Part of a small language model's weights.
Size: 10 layers, width 512, 4 heads of 128, MLP 2048 ReLU, vocabulary 8192, 36.8M parameters.
Architecture: learned positions, biases.
Training: 901M tokens, 7419 steps.
MLP neurons of a small language model. Each row is named by its layer, matrix (up: input weights; down: output weights) and neuron, and shows model dimensions 192-319. Each number is 500 + 40 x the weight over its row's rms, rounded and kept within 0 to 999. Numbers have three digits each.
After each neuron's rows, "fires after" lists the tokens most often just before its 100 highest values on Wikipedia text that the model never trained on.

L4.up167:573497545520523466534585501507481498472413569584534464520485515577549447504453490574468552556533513545482488523461539461537469462447477506525536526506496474465455493491536595548522546495496466503454547546531487464494594536539471524451551548512499538486449562542539427401488401496556517517564519544543506518502480471476527523529470513568501449535461536528441422431482510509520533568513
L4.down167:545485515474518473444478515448497519536502537505479506553423522450429455509511436486415484422473478390528496469515541516505546550588537538475485427502502509506523506526557497517524447473518460530551465458552542576506493478499481536497481478511464478523465420529452501454564468535428527505428544528501439506526507496549584539434433538481504485434529471466496470440500511482466545465499
fires after: " was", " were", " be", " been", " are", " is"

L3.up1558:528447569512411487465470461482490475454526530448519471418485526489473477487510447464422417498528500452527448476567480458456475533483502516575551499594530483516478499589544474449497486562531502489492432491567471511503531415552476535469521530465511523501502525498475518481488458476587489504544466514463445529486507557517528452497467503449508553531557503517481470555452444564498539528544
L3.down1558:485594500525529479441494497524622541529491502489521424556516504522482540471524570587548546530517505444513509489447516460536564474527476516487498470563520433423468484605496491503494518508520507570548473537477457498481441588452451483495430530511403530458511523414501515526522482505439473434577508428520529467553466495503479508492498560493485454485492577455537496449459538521485474466514
fires after: " and", ",", " |", "\n", " with"

L4.up240:540497452516506466452439543552486476543498461494487504441564559464551504527435475551586550552562622496498484542492543513459508450450564496450456524542530481454500484473462529536509526525483488515501503545503536362497529490479545539469508501489490523468450534462553462437435475451445476503580468564532458515487488518510583436426548542425434466493471517531432480491498517487514539464514
L4.down240:515508480474510409512443515514549472494478490507526523515567534528520534437544469489520498394509513483484432501506537495525447559515494519574497481464536507492516511473472533495505563473502469520546536492509503545580442553551518436482575516556492496490487572555486514559475447537515536451421517521453496463526497454504484572532504465449532437517457499487481529495574517548501509516499
fires after: " is", " |", " (", " was", " as", " are"

L4.up874:513491501499517488556473524553507468407511533461497494494557421470526579502482539506529544577546571527448504503518548511521489452502530547494499527548541465551392530440486489508430548481501458505558518544524455646537544523436476559479497479473484506528460483496515549517487415485569416496548504548502489454512461529479489556557519510520459464538551531527529415444498481523468476524479
L4.down874:513499456594504524475479552475507499490460468496530442458398528482508463495475482457479494456486422471512503530465540529482435537426526491559519516473514598480549464489513506479500516516513564524486473496406516415427538543537526524477470514501473572526484529544527434455540526542455515512509521505529515511556533490473552420486518500550546473521470479484476483465562549455579519550497
fires after: ",", ".", ";", ":"

L4.up102:465454506535460498493546511537452494534430487471445472486501470564478521500543500487450489508527500572480606499456512557455481507459502451468517531486456494460507530418484544510500576480583457561439514561476474503470466551533555477564560492549569479555499542495493434472514457498517499426537483508603480468516510459416491470472539451540435498543465456486451461497506556511460617436500
L4.down102:508527542488487491468486457547527573450594499516497467559463587450502520461463504507492496454560511465503446496475520460512535507579522477530499498513526402478496512528523439516457446530420535412453482423497539534502528490487460521482536541512532493428518448480480519494521463553458493507500575446453531528493567494515565516511530508535493525462495468523558567474473460520525403608477
fires after: "-", "|", " |", ";", "da"

L3.up148:505520518490462471583524494549482436504484518431503472505483440450540507500503478471520472524560556551479506485494523469495512436489456556554517521521493492440438540508501490463555544481483479420459504570485532539432510453475492572609469558491495544459470545471502486483522518508555558577565503450482517456488457505500498538533481458510437509513551489419548499468523487561496517534518
L3.down148:461584503386506475441555542492539541518424434464507539504509510516531488498494494499472509527481479542546453604528440501493486530496507513468517470540480461436527528527520486562555495517447459517538521473509567480517475539467560493519519581478505526504479450483483504508485526507501437507509522468476515542576459547484526501401454463532518468498457492491445495495503442497482482508441
fires after: "=", "|", "\n", "-"

L3.up1585:480486456529483481468504398444502469606503528501509489545442491449443454495527463503462465501500492427541468504489570536555532475558498483464487514569511502496564483525505503581467536486530480490459485505499523570523524549488529537471544507447439518534458511540524586559535524570503479516492487563613498512503481569487582437519485515523492466556594509527517454454548582480519546491543
L3.down1585:451524526472400468471526407451576520468564520470510501485497485499467605586536535528507503467543554502507477455474508461528474444532510483486496503500472452545542516506500489481486546497518488423481513524409510609460538457506537435498554479415492545452542579535544471453490416472568549452540471532518491503470426402507496451493560552535512487522527507459518506507512491492562510555494
fires after: " |", "%", " —", "|", "ed", ";"

L4.up1031:477485558525486468478481465491471460431425534465462491567535512505498501543526465470550523486514510539439617468572483544400527425532524505489528471500479486432584473459519524513518544486548481508442543485495469474473490472502515496430456514507557440505524480564521481506439585552559528495549552508542499505500548458430509556606523475536537488528506461500476482497534595478524507490370
L4.down1031:558542452469515489551498498488481534500463512541551510500580546472548560464584593483501542497519563490527457421496524531541497504539448440577546521507578440492513488488454534477480470494575531497494489522497497512498539544486506487562480463463466507467526570566476472504480509557551485571591515435532498482464448513508536499501542459529544539441496501431466485476571454528523480526474
fires after: "|", "°", "-", "\n", "′", " Total"

L3.up1730:538508478492447458529523540473549459423453487531483510508516469474459517406456524474561526451506481460588536427495594522456562556554538456472522447472518493516503525455524577547470584508421506562514483574464540538467532502500475482451497509507481515517500445419503503498456459515484428534481555436501486486557568490504506517509528507531465513477506543497447506517492476478519525525476
L3.down1730:495449523519461499478533530430486444417473476503499465509532543447526448522568498461582427451475512454428520460500470550517536484535465487466599569476481490485552468510519491483479478501490462590510536540509525458386492509593485525417540533485481512486572492500517466487507564533528508503479516480555480474483532566484542584498483545495490580537466480479495536489498436501486558512479
fires after: "″", "′", "°", "N", " 5"

L3.up414:582514381478448553522460555476581508540486457546472512506521468454497436512567488522516416612484485455524503456529477476539541503511439458505529521462498543503493494552530491437520453499501488565527506545508528537463449420493508468475519453502533521493554584435478477499575516506445496468487437404504566546496484479464541501532484510573444536545521483473524486446490491509501505511456
L3.down414:454493506458545520494415466430493462501562526484513522493559532474479470535575490502503551497503554478439496487492501532462540515465478481552519497541558478442433492456462419548524479506516558552481490464469479606559543524424538482472530438485541491547558544576439589566451497466485547562446501513490449516525547465510441478421459475556515521451533543517462479532454489520536448483492
fires after: "-", "T", "S", "F", "1", "2"

L4.up2015:551508474537471455456514576455490502596442491401533464443544524440447468504479486470534418552554475489470572464495510506551525518491531488523567570451552479417503432494458454457468554537502467475434548540499507473414501525496475501472561475514521513594535543472523473478420502431503447496513486500496449520464489465461436554464507554554484531493543596453496473445491464500466556462514
L4.down2015:464502501505486561566531519505484487511512569492466436434585496534499481531483482458498552498534572484464565485509468438523474504504499545461500512507480526470506487501536433473621514458468529515568547526537416496464462605476464527499480468532560500499537477526511438497493567559435526573481526539509515535503419455494554496471498447458467515469565460525553508516480506542524505448481
fires after: "\n", "-", " Running", " Production"

L4.up459:452493554516513476447570448462517533474494516557487519421517487535440497547498470548497507502465451541511460466518530520543513412497450530520516527539506471458439551479439552596482554493524458539462506456500497493484511517525475517480539511550543484576558491532528499530512528459405464436508509546624421468484525511470514579475442431521473472593458493520527440497549543492518517464504
L4.down459:502510541512481571452475467486532524536505521551555526502519479458425466510476470547496540419498471478515477420516468518578504579466548480579490482540551437494450451494642441499559526516518577432501470486474491590510537472500444454515450550486490442507521496487536534443495491553569521508510469497478489526563433521556440443475515552508530548454555494447514576551509498549473426469548
fires after: " |", "\n\n", "\n", "  "

L3.up2016:535509490556474479462501507498457568537448522534514530530503458572514500519488557492506580466546526546502563472499489574527526472500496555473454559494497506533500483498450505514542524482484474566468539536496466511458533484468490463422495494471473474507505453479545499510499563503538454538512491511559553501523522488534461543495510430474496482489510504509422527469452515515485516455449
L3.down2016:611505457527507501554600533496541524587513522551463487503474446528545377523462534476509430497445447502498467459476482504504478509513543499471540452540565464542555444482511491492492516544428521522498491530528514369511504483503461486495464605491473460502479509500527450462524487462548494497444495464507499453587477492541558514456487451537517465534469506508438475579526498451491475556571
fires after: ",", ".", " ("

L3.up1839:552499485482514496457535508464521510452562441585515519485440540556501464516455479488464557551476458409506568502462610486526483499502480486534543489452523493463516485471493512559492528497494453520473520536495478515488520532504506478485512453525546510441522491503522514460510474414526423479529459471525613486518516450497504527440507511483440523564513516547429496589556444442561504486538
L3.down1839:483457524477498525524432493495416423448535509526501509526482529446468500438532534541529496412514504511486463467574548507602476474471507453478559559476510479492454507415568473455510514485573544559507512527526480539490506456512460502430543481530516463437531498444472510587510526450550511484563458536498481482543494509486414595501509477501568512493565565490461475524438509515526513473478
fires after: " |", ";", "|", "000", "'"

L4.up217:434468484528500488487478495472504509511418529465523480500437486518472466486487500598555445469507533476512427484481460531552505484462537508487566542515521485432424478467490521513501510486463561486491577499534512498535572471547452502382466566383485492469489432480550527464554471514502440510554486560602478503421478542486518572553481455585514432531530532538475521430543495479490529463474
L4.down217:471455497536447485536478429514481448617466500536522552458472476480465530547512482530454475491520553562481548568446575473526455521502498490520535546553474475506440490491490581494472502470513494531536519489457507541450545511495479468541447434502496537506445484556511477596496491578468520535498600475509536511462508452545514448530456557464534521486486492536547446435496498491499531517494
fires after: " was", " be", " were", " can", " took", " been"

L4.up984:507479508538473410554550520552539459509508576542498450455479491442483465528581496480525435507517486559498435476460518429519498474538473524545505480485535487559475538440563521544545562501499491515506497464553488525453508393510549536484423494471513497518466489558492514474407481460591499520508553574521413455450486495454446493456473471415525574542551513488488493534480515555465521526583
L4.down984:395532507470503539511447444509530438523479471460525537502520551505445482478458515514548502499464512469484486552416497518463463562540529467553470529505510527547494564469494515504499512531494509543514461544523522564547466558446470411500514428463497482469489523508524495500508467462446489475494475560577500487601530519551486577515499532573523558454466488512504482450415511512548443464500
fires after: " |", ",", " and", ":", " f"

L4.up1746:507509450547543510456501481473502413476490459475526449479471490543494448534498452425476499529498519461520434512550533524522568411478520545481522523396508481493537482475523504519514548517508466564509477589517486519470469453519535467543479502449494465483533514587564549484410503479523512483515512456457503514451509468451467470572490531445509538490472490491525480380489486501512517412409
L4.down1746:438449466440500528506478448474460503427473521490519445539476482439534546501538478480530477514565570494458490404515431471472487446430509489449439499452484462451538442449497458442509457486534502465480455501487568497509454567500456418487483435526452526459493516501546507461413505565439473516486535566470537501494499478395509457534509472525476488525591499461511577538448510515485507525483
fires after: "–", "-", "19"

L4.up1824:491469499520487492466456538355527460519473519506523534494508494482437511415483492486548564461547488515511577375457464514450569506531484469482470440518540480516502479495491516523449566550463468516465529547448519449500514523547484467429480523468489493498497463470568518477401482513529497526553494456595496522507505496483560492515480471522482569553509536551421532559500536485448508499471
L4.down1824:529511529491583454424486463441483436519470500495480479486508470524462542501530523476491493520468486473492505528491442482437520537508510452475509554477515390542525444404513542505462519523488508491461504507526531398509561502510439480506540567509535512514472469471538447475437443501526456545483490429553551489536510511490544567521504498565495500451507524494478505449591456466477515524526
fires after: "{", " (", "°", "-", "′", "."

L3.up1187:493493452560467492538529471432445487511519476527499589490483475506496432529489458451457514534490474507534534455394496523419530473516486484499500470419493525436388557481541545523475561494481474511456531520464507454483511526527467524494491510550470519538569465535502468449473513493528404450527464583541531475534498452492501516567510502544447468560510505508495468558476535566461526481531
L3.down1187:499471503528551497445466515521457472532513519470505451567497536496437563476495482520479497439561526517502460443489499494586492549474516580516519593513505422571547473395533458489444522514523503491465497502512519500524492446536543461488542495474474530469504550467531525538476450497497499407561519391475589493476472500482497493550479541544540589516560545463555532578478466506509523527505
fires after: "\n", " |", " m", ";", " 5"

L4.up162:536483533558441492452512533445544479521563442491517532551454454563435424540464471486570504477565436428569589510545460488547488415552477503455499509462490499427505513528480472497478548496580510553457512515485506541430512480534533546508547522486489500479490509563545525560534529454586527495505482571589534511547530581484541479560487470458480482537559439521443504514588473467452514519474
L4.down162:470531488448558580558535501514464461506483534411533471491464541496511515495509500507443558509493445484558427535550499462481432541465547525504469487534524495523617469499449485453491513491449487421477542481508516535523549541503456423524607504499481582435451476482552427515414517460481546495458479480473471513570564520474509539506506498463457504545518501550444563518547544476515461504409
fires after: "  ", " Women", " women"

L4.up766:467469529542498469533457496515446566488532546445509477581518443459541455468556512480516521563534507546466531415477470472539544500442502498460541527540531494581441488479469468653480455512488475448486506477506574557494528486493420558447528533457511476520468483506519423529431510439566445443516400550509465540527430545500451492504539509459485547546471540486478518487432538446486511478535
L4.down766:440503438553505469518455379579519507515468501511520512520607586500581552495548531549445566513554548470466466541482458449504490523510453557504448563499522503415535558439532517464509514487458542547524468506464548531515502459464476486496477532548523507496504571449498583498491542545414549492445551506466545615478468515481519493465490499536485506421511531536462502440537510513488496541475
fires after: ","

L3.up1042:507476454524547462450550461493493422465477500514503447484538451432518491511520489518552519523561526503507509544498466532468509527593499481524525474473504481474472554478462508527454515571484487450531503506533525481463539488490519551481551497465441437466483482490535510500524510469574541500596531557562474538478415449461519466523454423490490475513561483428490521541517600455485505543457
L3.down1042:473446578468555473525496516511470514544509494626521573475506474450465538571537519461475524534478566477517533507521517547546521468493491537485472437467495445554516486465554474514495475488544474451458512545502446498408464487488556546460591500422506432519475547530497528417462475572525493472424491486515527458551547482520504552426451464521508477460568520532503553471438551470547535486543
fires after: " a", "-", " large"

L3.up825:597533482521573438469467585525461578544475542546492523493473468479521455545475555486473504552490534535492536496461517462503513492458521489515457472535510502503489477500509533495488486537486488574473488510567506463560530561490452525475570546506506476587516525430499408428470493459492418470556506611454459499517486485512496498509486526480475490483466515501527534484435480488449536511549
L3.down825:474487577548496505524455499508446455519524506522461583496499524502483539480487497521433457472506478518515482476568465450554490584431499505469568505472524501476461584589464550512524505493552514518514466411507464503484579543558510467541614528532513526497516557532428535499557441545429531474411517479577531518445443561442507497424473438519535476484496494505557525494498541469519474543411
fires after: ",", " was", " (", "born"

L4.up1527:473528521531466488545462492487352556445505528422512468519526486422511502530516530569509467533504516554495560510505533537512493499521495577488518482508508476569488565479530447510517528431537477493523514559518440530480520471453452527411531541449547512518462425446540546517477521502536510448474448578491505491469432475499427563544553512536438508494492483544488473479505548471525474514471
L4.down1527:522459507536520517474512575520558489458524514542548479593478522556462520470548445454528523455505486571463497482512550520523506528571486466508511478459532522450511465453446492483496486469420546554509565480504536482463511546460584454528511467511519491481539585520485528453535524509456631521447536470459555584504519510501475471426451506434517488531442538436493480515518485513448533447572
fires after: ",", ".", "\n", " but", ";"

L4.up174:520477568453478519505430433524460536558476492429474480542501471524459496513495514594501504553515536489543585544554469476472539538414532528472528510520541496470440556496478499596523496481538404572457544523464532485509506448394531506551582480425507478497503452526529507483506512512586417502464497514512542539535503482528428537487496572548490463536540507535459505516500520551575518506456
L4.down174:494523525558543545480481553516527502541506561488486497463484568520519522461509521387504602477497450539452495502438452451499437442601499525506402550455517486449551472468483420525410481499543461438483491500448468548453537548463532518511464501534449509567484451459549498556457523524431531564455505454491607561489567515457494483484484503549572549528558479474516473542463438465528489458473
fires after: ",", ".", " until", " 18", "–", " and"

L4.up1210:464457539487472493495501527412528483408449528550531446515490488574525520515478452508563527502545522504474540437539448519514538535486602513538512439512507475427413455523517565503545491511501504489460505483489505491515480456478505473505472518483498394509438424472490428464424494511514493485549504501541561552520548478456497488437463466546494549498505474524537516589461450508519541471473
L4.down1210:513531552461552474474488507508521445591500461465544484544428539500440484507473482489489452587492470450477458473424408510523530508472475516491498484502488476525526457519493537516469503566535418533442511486556527464475410447426555527483461442419463487481501542542482474479424536483440501475539423523542474495501537564474488494450502562524514448549545530470468458450495484474456495553484
fires after: "°", "{", "″", "′", " years"

L4.up1800:574495469519560538476478502498528493483432456473529545563520434562488466523548475527510480528541487512474499456582455520549555499371481434533501542503536501489465475527514567485516536526501483495478502521453534511403519487488493477546513560526526586528432504477543545480530470463454374566575482570556483490522446560460514518511514432497533438472473515498473442533495466493490547472387
L4.down1800:476550505576488503579450403596564415543442443507514502473468527487523510440513453537459505538486509548488472452503455524549529513518522525457497499538525470518446544556522505440522512488450538540551493499440441496559530528482483519455502486517558508423532511550531444514427515550484432566504549522490534576445477570421463509526507494503537543535516538479506542420429455482526447527464
fires after: "–", ":", " (", ",", ".", " took"

L4.up2012:492589529476554497553483496503548475579556452465510459538536437443489486582539462511549484446550480554525508479463447453394517569477406495635512474499518479526490593540507479510507506486525503488420427502527529421498515447483469474523496493459586469548472595564497636513592481553447582484444526471429484505504498519513505359555468460540502543474522496551550507505561550516485457476444
L4.down2012:531496588533485499533482512500524458488481457512454459470469581486562528495446506496505473480449445461561478579540545474494507502582482563458508461497550523542523550527560503470510479506471470513445555525557441518494491511482444541507530530502461545545555373427507454453508561492467421412461469608413489510505555522456506521473477448462571487560470553445441498539486476437507515533516
fires after: " the", " in", " a", " o"

L4.up995:455465552443440477534460540531484512408464478451521477511480535530558554525510485482462466602526503555427529472565569492569507461505508511402498514449499488504491493515511481502550494461528475509442541497478473566553555499529505555552451460519500467540495489503540458535490542514532480497490490564485586528479529430532502512561508496542431516514455430579515504423568435506436516505480
L4.down995:524478448556555508523440453523440505550481538524503440521588515420558498572587492577477570522491499518505512600442469445501513454461458526500533552532553506447510488526472482462503491480464532604544467446476526591487537549457489488457477535521498474579549491431553537444467525545478480532456487544525535484520486549478476489456482509507490472502474523536465534496489537492501515520553
fires after: ".", "\n", "\n\n"

L4.up312:544463478486474490543559543429509542527481547568506521509472513571484514500473471497480471510493469513520514496456467436532483560541533461569520451454522480423467496435470502462558568520508483489493529476423476556541502502499500521519552464508500518564537522480538526543490497508573533462476517456476594525465464532491462456518506466568463553575544553542463450518509573502594585446525
L4.down312:532444534545476463455458518578502504465536506460454577467578500507511510515481475463482458536488526534481471443503433483517507491427479521487538482491458415493559533443485591528573523497494484474460467505474474486548480483505507492457443485519466524520499551465538465504565413494519534512481457499494615462515469480497489553429573570540479504526572506514527489525419461494487482526511
fires after: " |", " 0", " 2", " 1", " —"

L3.up649:509426394535493475434515514504508470566574493584485500501467510500450467558536495495461426523473542462518549539441469498497523461518416465496459511519482505421489511467488558565447550491496484620461437489495473548428471497515548541491539512495481459547517492480474555474478500560481531452438503534647508488491545481471531416462473540533444472526483500500497459450513602515483555455527
L3.down649:493476526454493491469427473443551479531609557488458457483576523496479532482470492537515468424530509466470424471440564437614471471490553466524461534506544497471557556537478491508455471525488514435549469476442484496563520450475432497479474428447479528501474543560485521482540425491535515511494510484511516542470479533513522460502512574496495491472543506443538543495425553482516522534512
fires after: " |", ";", "|"

L4.up651:521519500471475496518436455509496499473487537508522516554534459547501486500507491483558495538545513397502483521466478484545563566471453500581492505538494504486458519581532480517441537404542480436504441520533496490504497439531517529490487533442485465509443454498507462498517515552473517519604371530535499496493486521461482487418483528520460456447497460443467446468506443452610469455420
L4.down651:422550493516500481449499531463530475445479475408501532523552503452530514538501562471468546494477479575531494487488504525493446484441529431539489480561459482523446515482441548520523510499548509466407485462444483514495519462533459532593513501537529479450480534529477435478458529413566447486529425514493506502476515539502535521465500527512514420515486515497485483527463521448532528479499
fires after: "  ", "\n\n", "\n"

L3.up1014:506519546541524463463427532498528582465503568446486431499558393501451519484492484572533529547536504461448531520448458501488502535462487447511505466487530506516464456451489470527488543554467478520524512555509454488517532544545442488455502502425532536472564479520525446497407517484559470476508429550539455498444515518486490505520495531500486510534528497514514508455430544514512487480449
L3.down1014:441519484572551483481439538474486522554491478476493594435467563494585455504514483455514546463524476545527481501492470507554519525586519478533511536438536448490519539474446531522553512522448517486500514438472533494512522508432519474516497474481469551524438536567544500494474573516438495518475483436512495549508452553466516534433406509456522495423468496474500547509570500457557500411507
fires after: ","

L4.up1948:453457526530538468451486448513481437531515481478489472498485441510556534493598469468496483568533499519571515455445475521532509493602511548520534515491539476467516515483479399512474526478512489429487550503572485523467541461473497459545460559528452494408468601487445555461605486582523509490552553549524514491548483485490535508535533489452443521468519520461532548521520526471526523527552
L4.down1948:517452553504556486520562556456460510538533494530519571479456476552523404499479533558538460516448421488450534553458544488479507510548418489466544499477554482392513534543466515484469505497502457472494513458478489382519475516504510594510499535537547503492503559523495503521485439535438444503427490489561498442505448544508542480552453504538509456553491472579575507494422522490558431463525
fires after: "-", " un", " well"

L4.up497:408464532510482548511564555585448469445518455467519525504518513470482477568529489477530501485528491469549585480474439535442556525475455553456536438503523472488522534437484488539520514494486454531441543567520534518488516496503513495536477463508516466448412463493566533508421499451624511443491495518510600541462466424433580440537529443539512412503526470539462520543534504474442530500481
L4.down497:488507435494460540561493482523571507508504515505464563500577420407507495510430520419564544516542521447488522512463555511484563510471474492546513494456521502558449581550529500567473486563465521603582498462567505478557489429546496533484479604495532524496474499492461461448466467383499501494500552509513531478499441488520464513462461475571526515531519532501494482384511560519491466538472
fires after: " the", " first", " second", " quarter", "-"

L3.up986:538491444522508509529522567481501477486508434451474457449452553474582474561554476491522536545490504511560581448527472492429523459465449539464565519543538486512508508445466448540582527418485484518466511541520535522418484531512498494569563517518499549489560500524551517433487499459429521519513420509500517503438537417452574504507436516517459502536501508459519468427505473499561529471461
L3.down986:416503543502475528492397434470523520496463442518511429543409513509509480481594434484460513506504583500510503414513440505533518539480432498496563475507466465418524535533505497484564502448525537506543494550519550434545477449506513462574506504516473570461466503543480456472485527515505493497530549584474544535488496436511463498457512504525489513512611496500432504484553410498571459479466
fires after: "–", "-"

L4.up2041:449461456544543507497484532506403483475500533525474431455492572533521475448594466520522472572523451552510500503478467543531482515570516475427526497475508489521492571555484410553520503509522486474452416502565514567437509520476454470549535546549474530504431459463481493438483546494497481444528478477490547478557516497490424504532494504400426481525433476459487485478446526460476503493554
L4.down2041:529474526509495482528582492534505493574525573555489490572529546478583486465481546513489567485545506517466529448476470499525519504527438462484510517445511440515554541520517537471532447497496461448483478524518472504481553474493455514524504481535514512535433518424474527502462455519502517483442535523547520480488525541477484473430474543478546491455478481510562571511510542512453489429494
fires after: " (", " \"", "-", "'", " [", " '"

L3.up275:601458526490533487418445509463513576530543581497557494418530543490487406454539457571470511523504452461542535493463424458462498518512522488499488452558518476502513468512509500521405478489478482575491463520543495468508460548546457485474485552456532494530510463444482518457458490518563491441472493531524473529517496512517583475408481498495513503547504526549482508557433587540510513471530
L3.down275:482517453523506416543482515495515444468525452532424530477447493503522545454443518445489490546487510513444426456521510399559550514496461482464496489484492552456427504434471471439568541524520460474488520512589558486506498503427466504486569439553503465499546492446513483501471510520483500488504466435477510450525470477554493488585467520504470500542464529417488454484512505447510470543463
fires after: ",", " and"

L4.up1268:480415479464446461531492459502506459604451522521495506519437441545487521569518468523450521477481482448521434546467566540469488417575504446446548509473497494448566530450511482468528531535543471490511543538511496568495528441499485528515532523455504462573520494511580553523533501502570511545516552504567593489488544523497496466521495548560448542572510492520429454439573486453492531493539
L4.down1268:468531558526493528375415453489490473516461523461537483491490520533464562537445487534518485512560431465526467495517487424507483461472531500469497498548452434536530575486571542523573496527497463528506466496506484542546521503518523450461479500517498533559553498500505448447498454602541607524492506487474527494519560414454477467458422457530513437492528498524518475512542471465504495537541
fires after: " |", "%", "2", "000", "6", " —"

L4.up1308:507484603476403453501458570541448579467469484426531477573542493455527547506492534529487540560488546542491528527546536417516528549493513547494508466452548508445499482515520447480442487507480530453488569547486483485509493502449453493467473496465518440524531482491581461511492540480536431478532466435469547481477515485462491481523500548541511554525520529539505528431487463482474488471556
L4.down1308:443489429551568507521484438530541450475536449477430539441550568495470560475488539490502506414545529500528465446547509515454540515552513518489454474500539477426532451515488534460577496517470593537530522431480553495470554500558513461466512446486505519512427526486495494441516556532437486527505448439556513484533529522424602506431433512504524523420534509560492502466519516470497509486498
fires after: ",", "\n"

L4.up154:515496557556448434513541504460536567473515511513508501538513452509474487452481477545561488589541506476502512555523569442521501521506510522466542428480565475496422527476530462518538518537499467467508541560510451457492538550492499565534519495473550519456558564410561512532429542488578323507515467501451520490437490467494468503504446589548484610566540535512575504458462523492540506517469
L4.down154:435492468465495492546539519498449493497545503451408540394443563498498535486527460411511497400522494491522494411509445493452442479534466501501551581488502472473470483469481429515558544513485545476472502507524538546475500450503518486466506470534532508500411459577477540453536518506468558562469502522497513483505524526506513431507491427470526503423529436443493507519541512493435435435548
fires after: ","

L3.up281:471477509480545470518450515476497395501505494488513456523541506468532536523571492619493541502541512528505487475459466500524512566432555573494533536449514525479454497526482509505492493466506497453478510512563523543480541482503482528479488450464484522433502441515534515434397465539462418500515464567538429505496537484478535463462527532504459516468526519423437525501516522538542477517495
L3.down281:438504504506471513466471432519569524435536450445450611453532569486555497485468464444531437413516564533501546485563481483508468478571544424486412467490502550500556513433545522443552520493441531502551474494503456495534531469533501456505562440562503455467478549520473539543525488541480510432434482449443551521501524532422470556519466491467493574472505545480511464438596498517445530529486
fires after: ",", " However", " however"

L4.up576:500527570537476545439463506531469522521495498492531501560480515542466433494578511514479517517501517448544512486487479575455525539463544462486489508567489479484433529524515496464528504476569472495514526530504498534479521476510503489492498526483534486494466510504534500545503464539527557439551516542507432473490518506450524436481469452529457468468502480478453489501538509500480531471503
L4.down576:467445467539513520614509435500542463460472440504530466504514491531527445403499513444581474444506453521554520527518480447455518533477541420509507512484473542478503541460485517480461479510456505537458493416473539541492508509564489463467520426481436489547484465510517451555474488393432452449459441497452505447537508458470533556514478515513484492475520554462453517516503494491547531580498
fires after: " the", "  ", " first"

L4.up962:495482553499516545521536485532500475514495498524500435522503459498445523443516487422518474542513391543528532436464531506515543462549502464539571478534497490447461501461512445546495558561519482424521500524559459532475463504507531467507459493564500543501531535453488432544523468492489561481491546518481509480553504481461481528620461479569475469530514492476509457447481575461473519518484
L4.down962:574549418474487532527448513506527528555438526448510472490541535583502485522514503577515494575509492482467490510488564494531494586479440499536568446499523495449482477518451497510437502496433477493520466470516528454563538506486495500438538563495507590463529509432476531564567567495456411527474449505500461481535524504516501530448458453583514492508492516535472492504481487566520513491543
fires after: "-", " |", "\n"

L4.up1159:530536524514491468450470457550471530482546480498537462472484564537537532487426512519461460532484541461466532525471478509518509476500427536494477479506501484545517488465528439505506533511510492557510432502578430522551538542497455489408454462571466550462482480561498479481512480482578449462528514526494515498444561466473524483401535456446487505526551517531535514519468493512505496480514
L4.down1159:514557461491416503506476490454492511549522497502537462544457491426601443580537511514521534521555446498517562522477479448549470476511491502475447565502531588497577491520510511485510522545500538546503538495449520504425464473482493506536478500435507529499498568482501451462500507583452565443605518539568519454522408501529508417521476538520522458506517526414514543446473514414468499551511
fires after: " |", ",", ";", " ("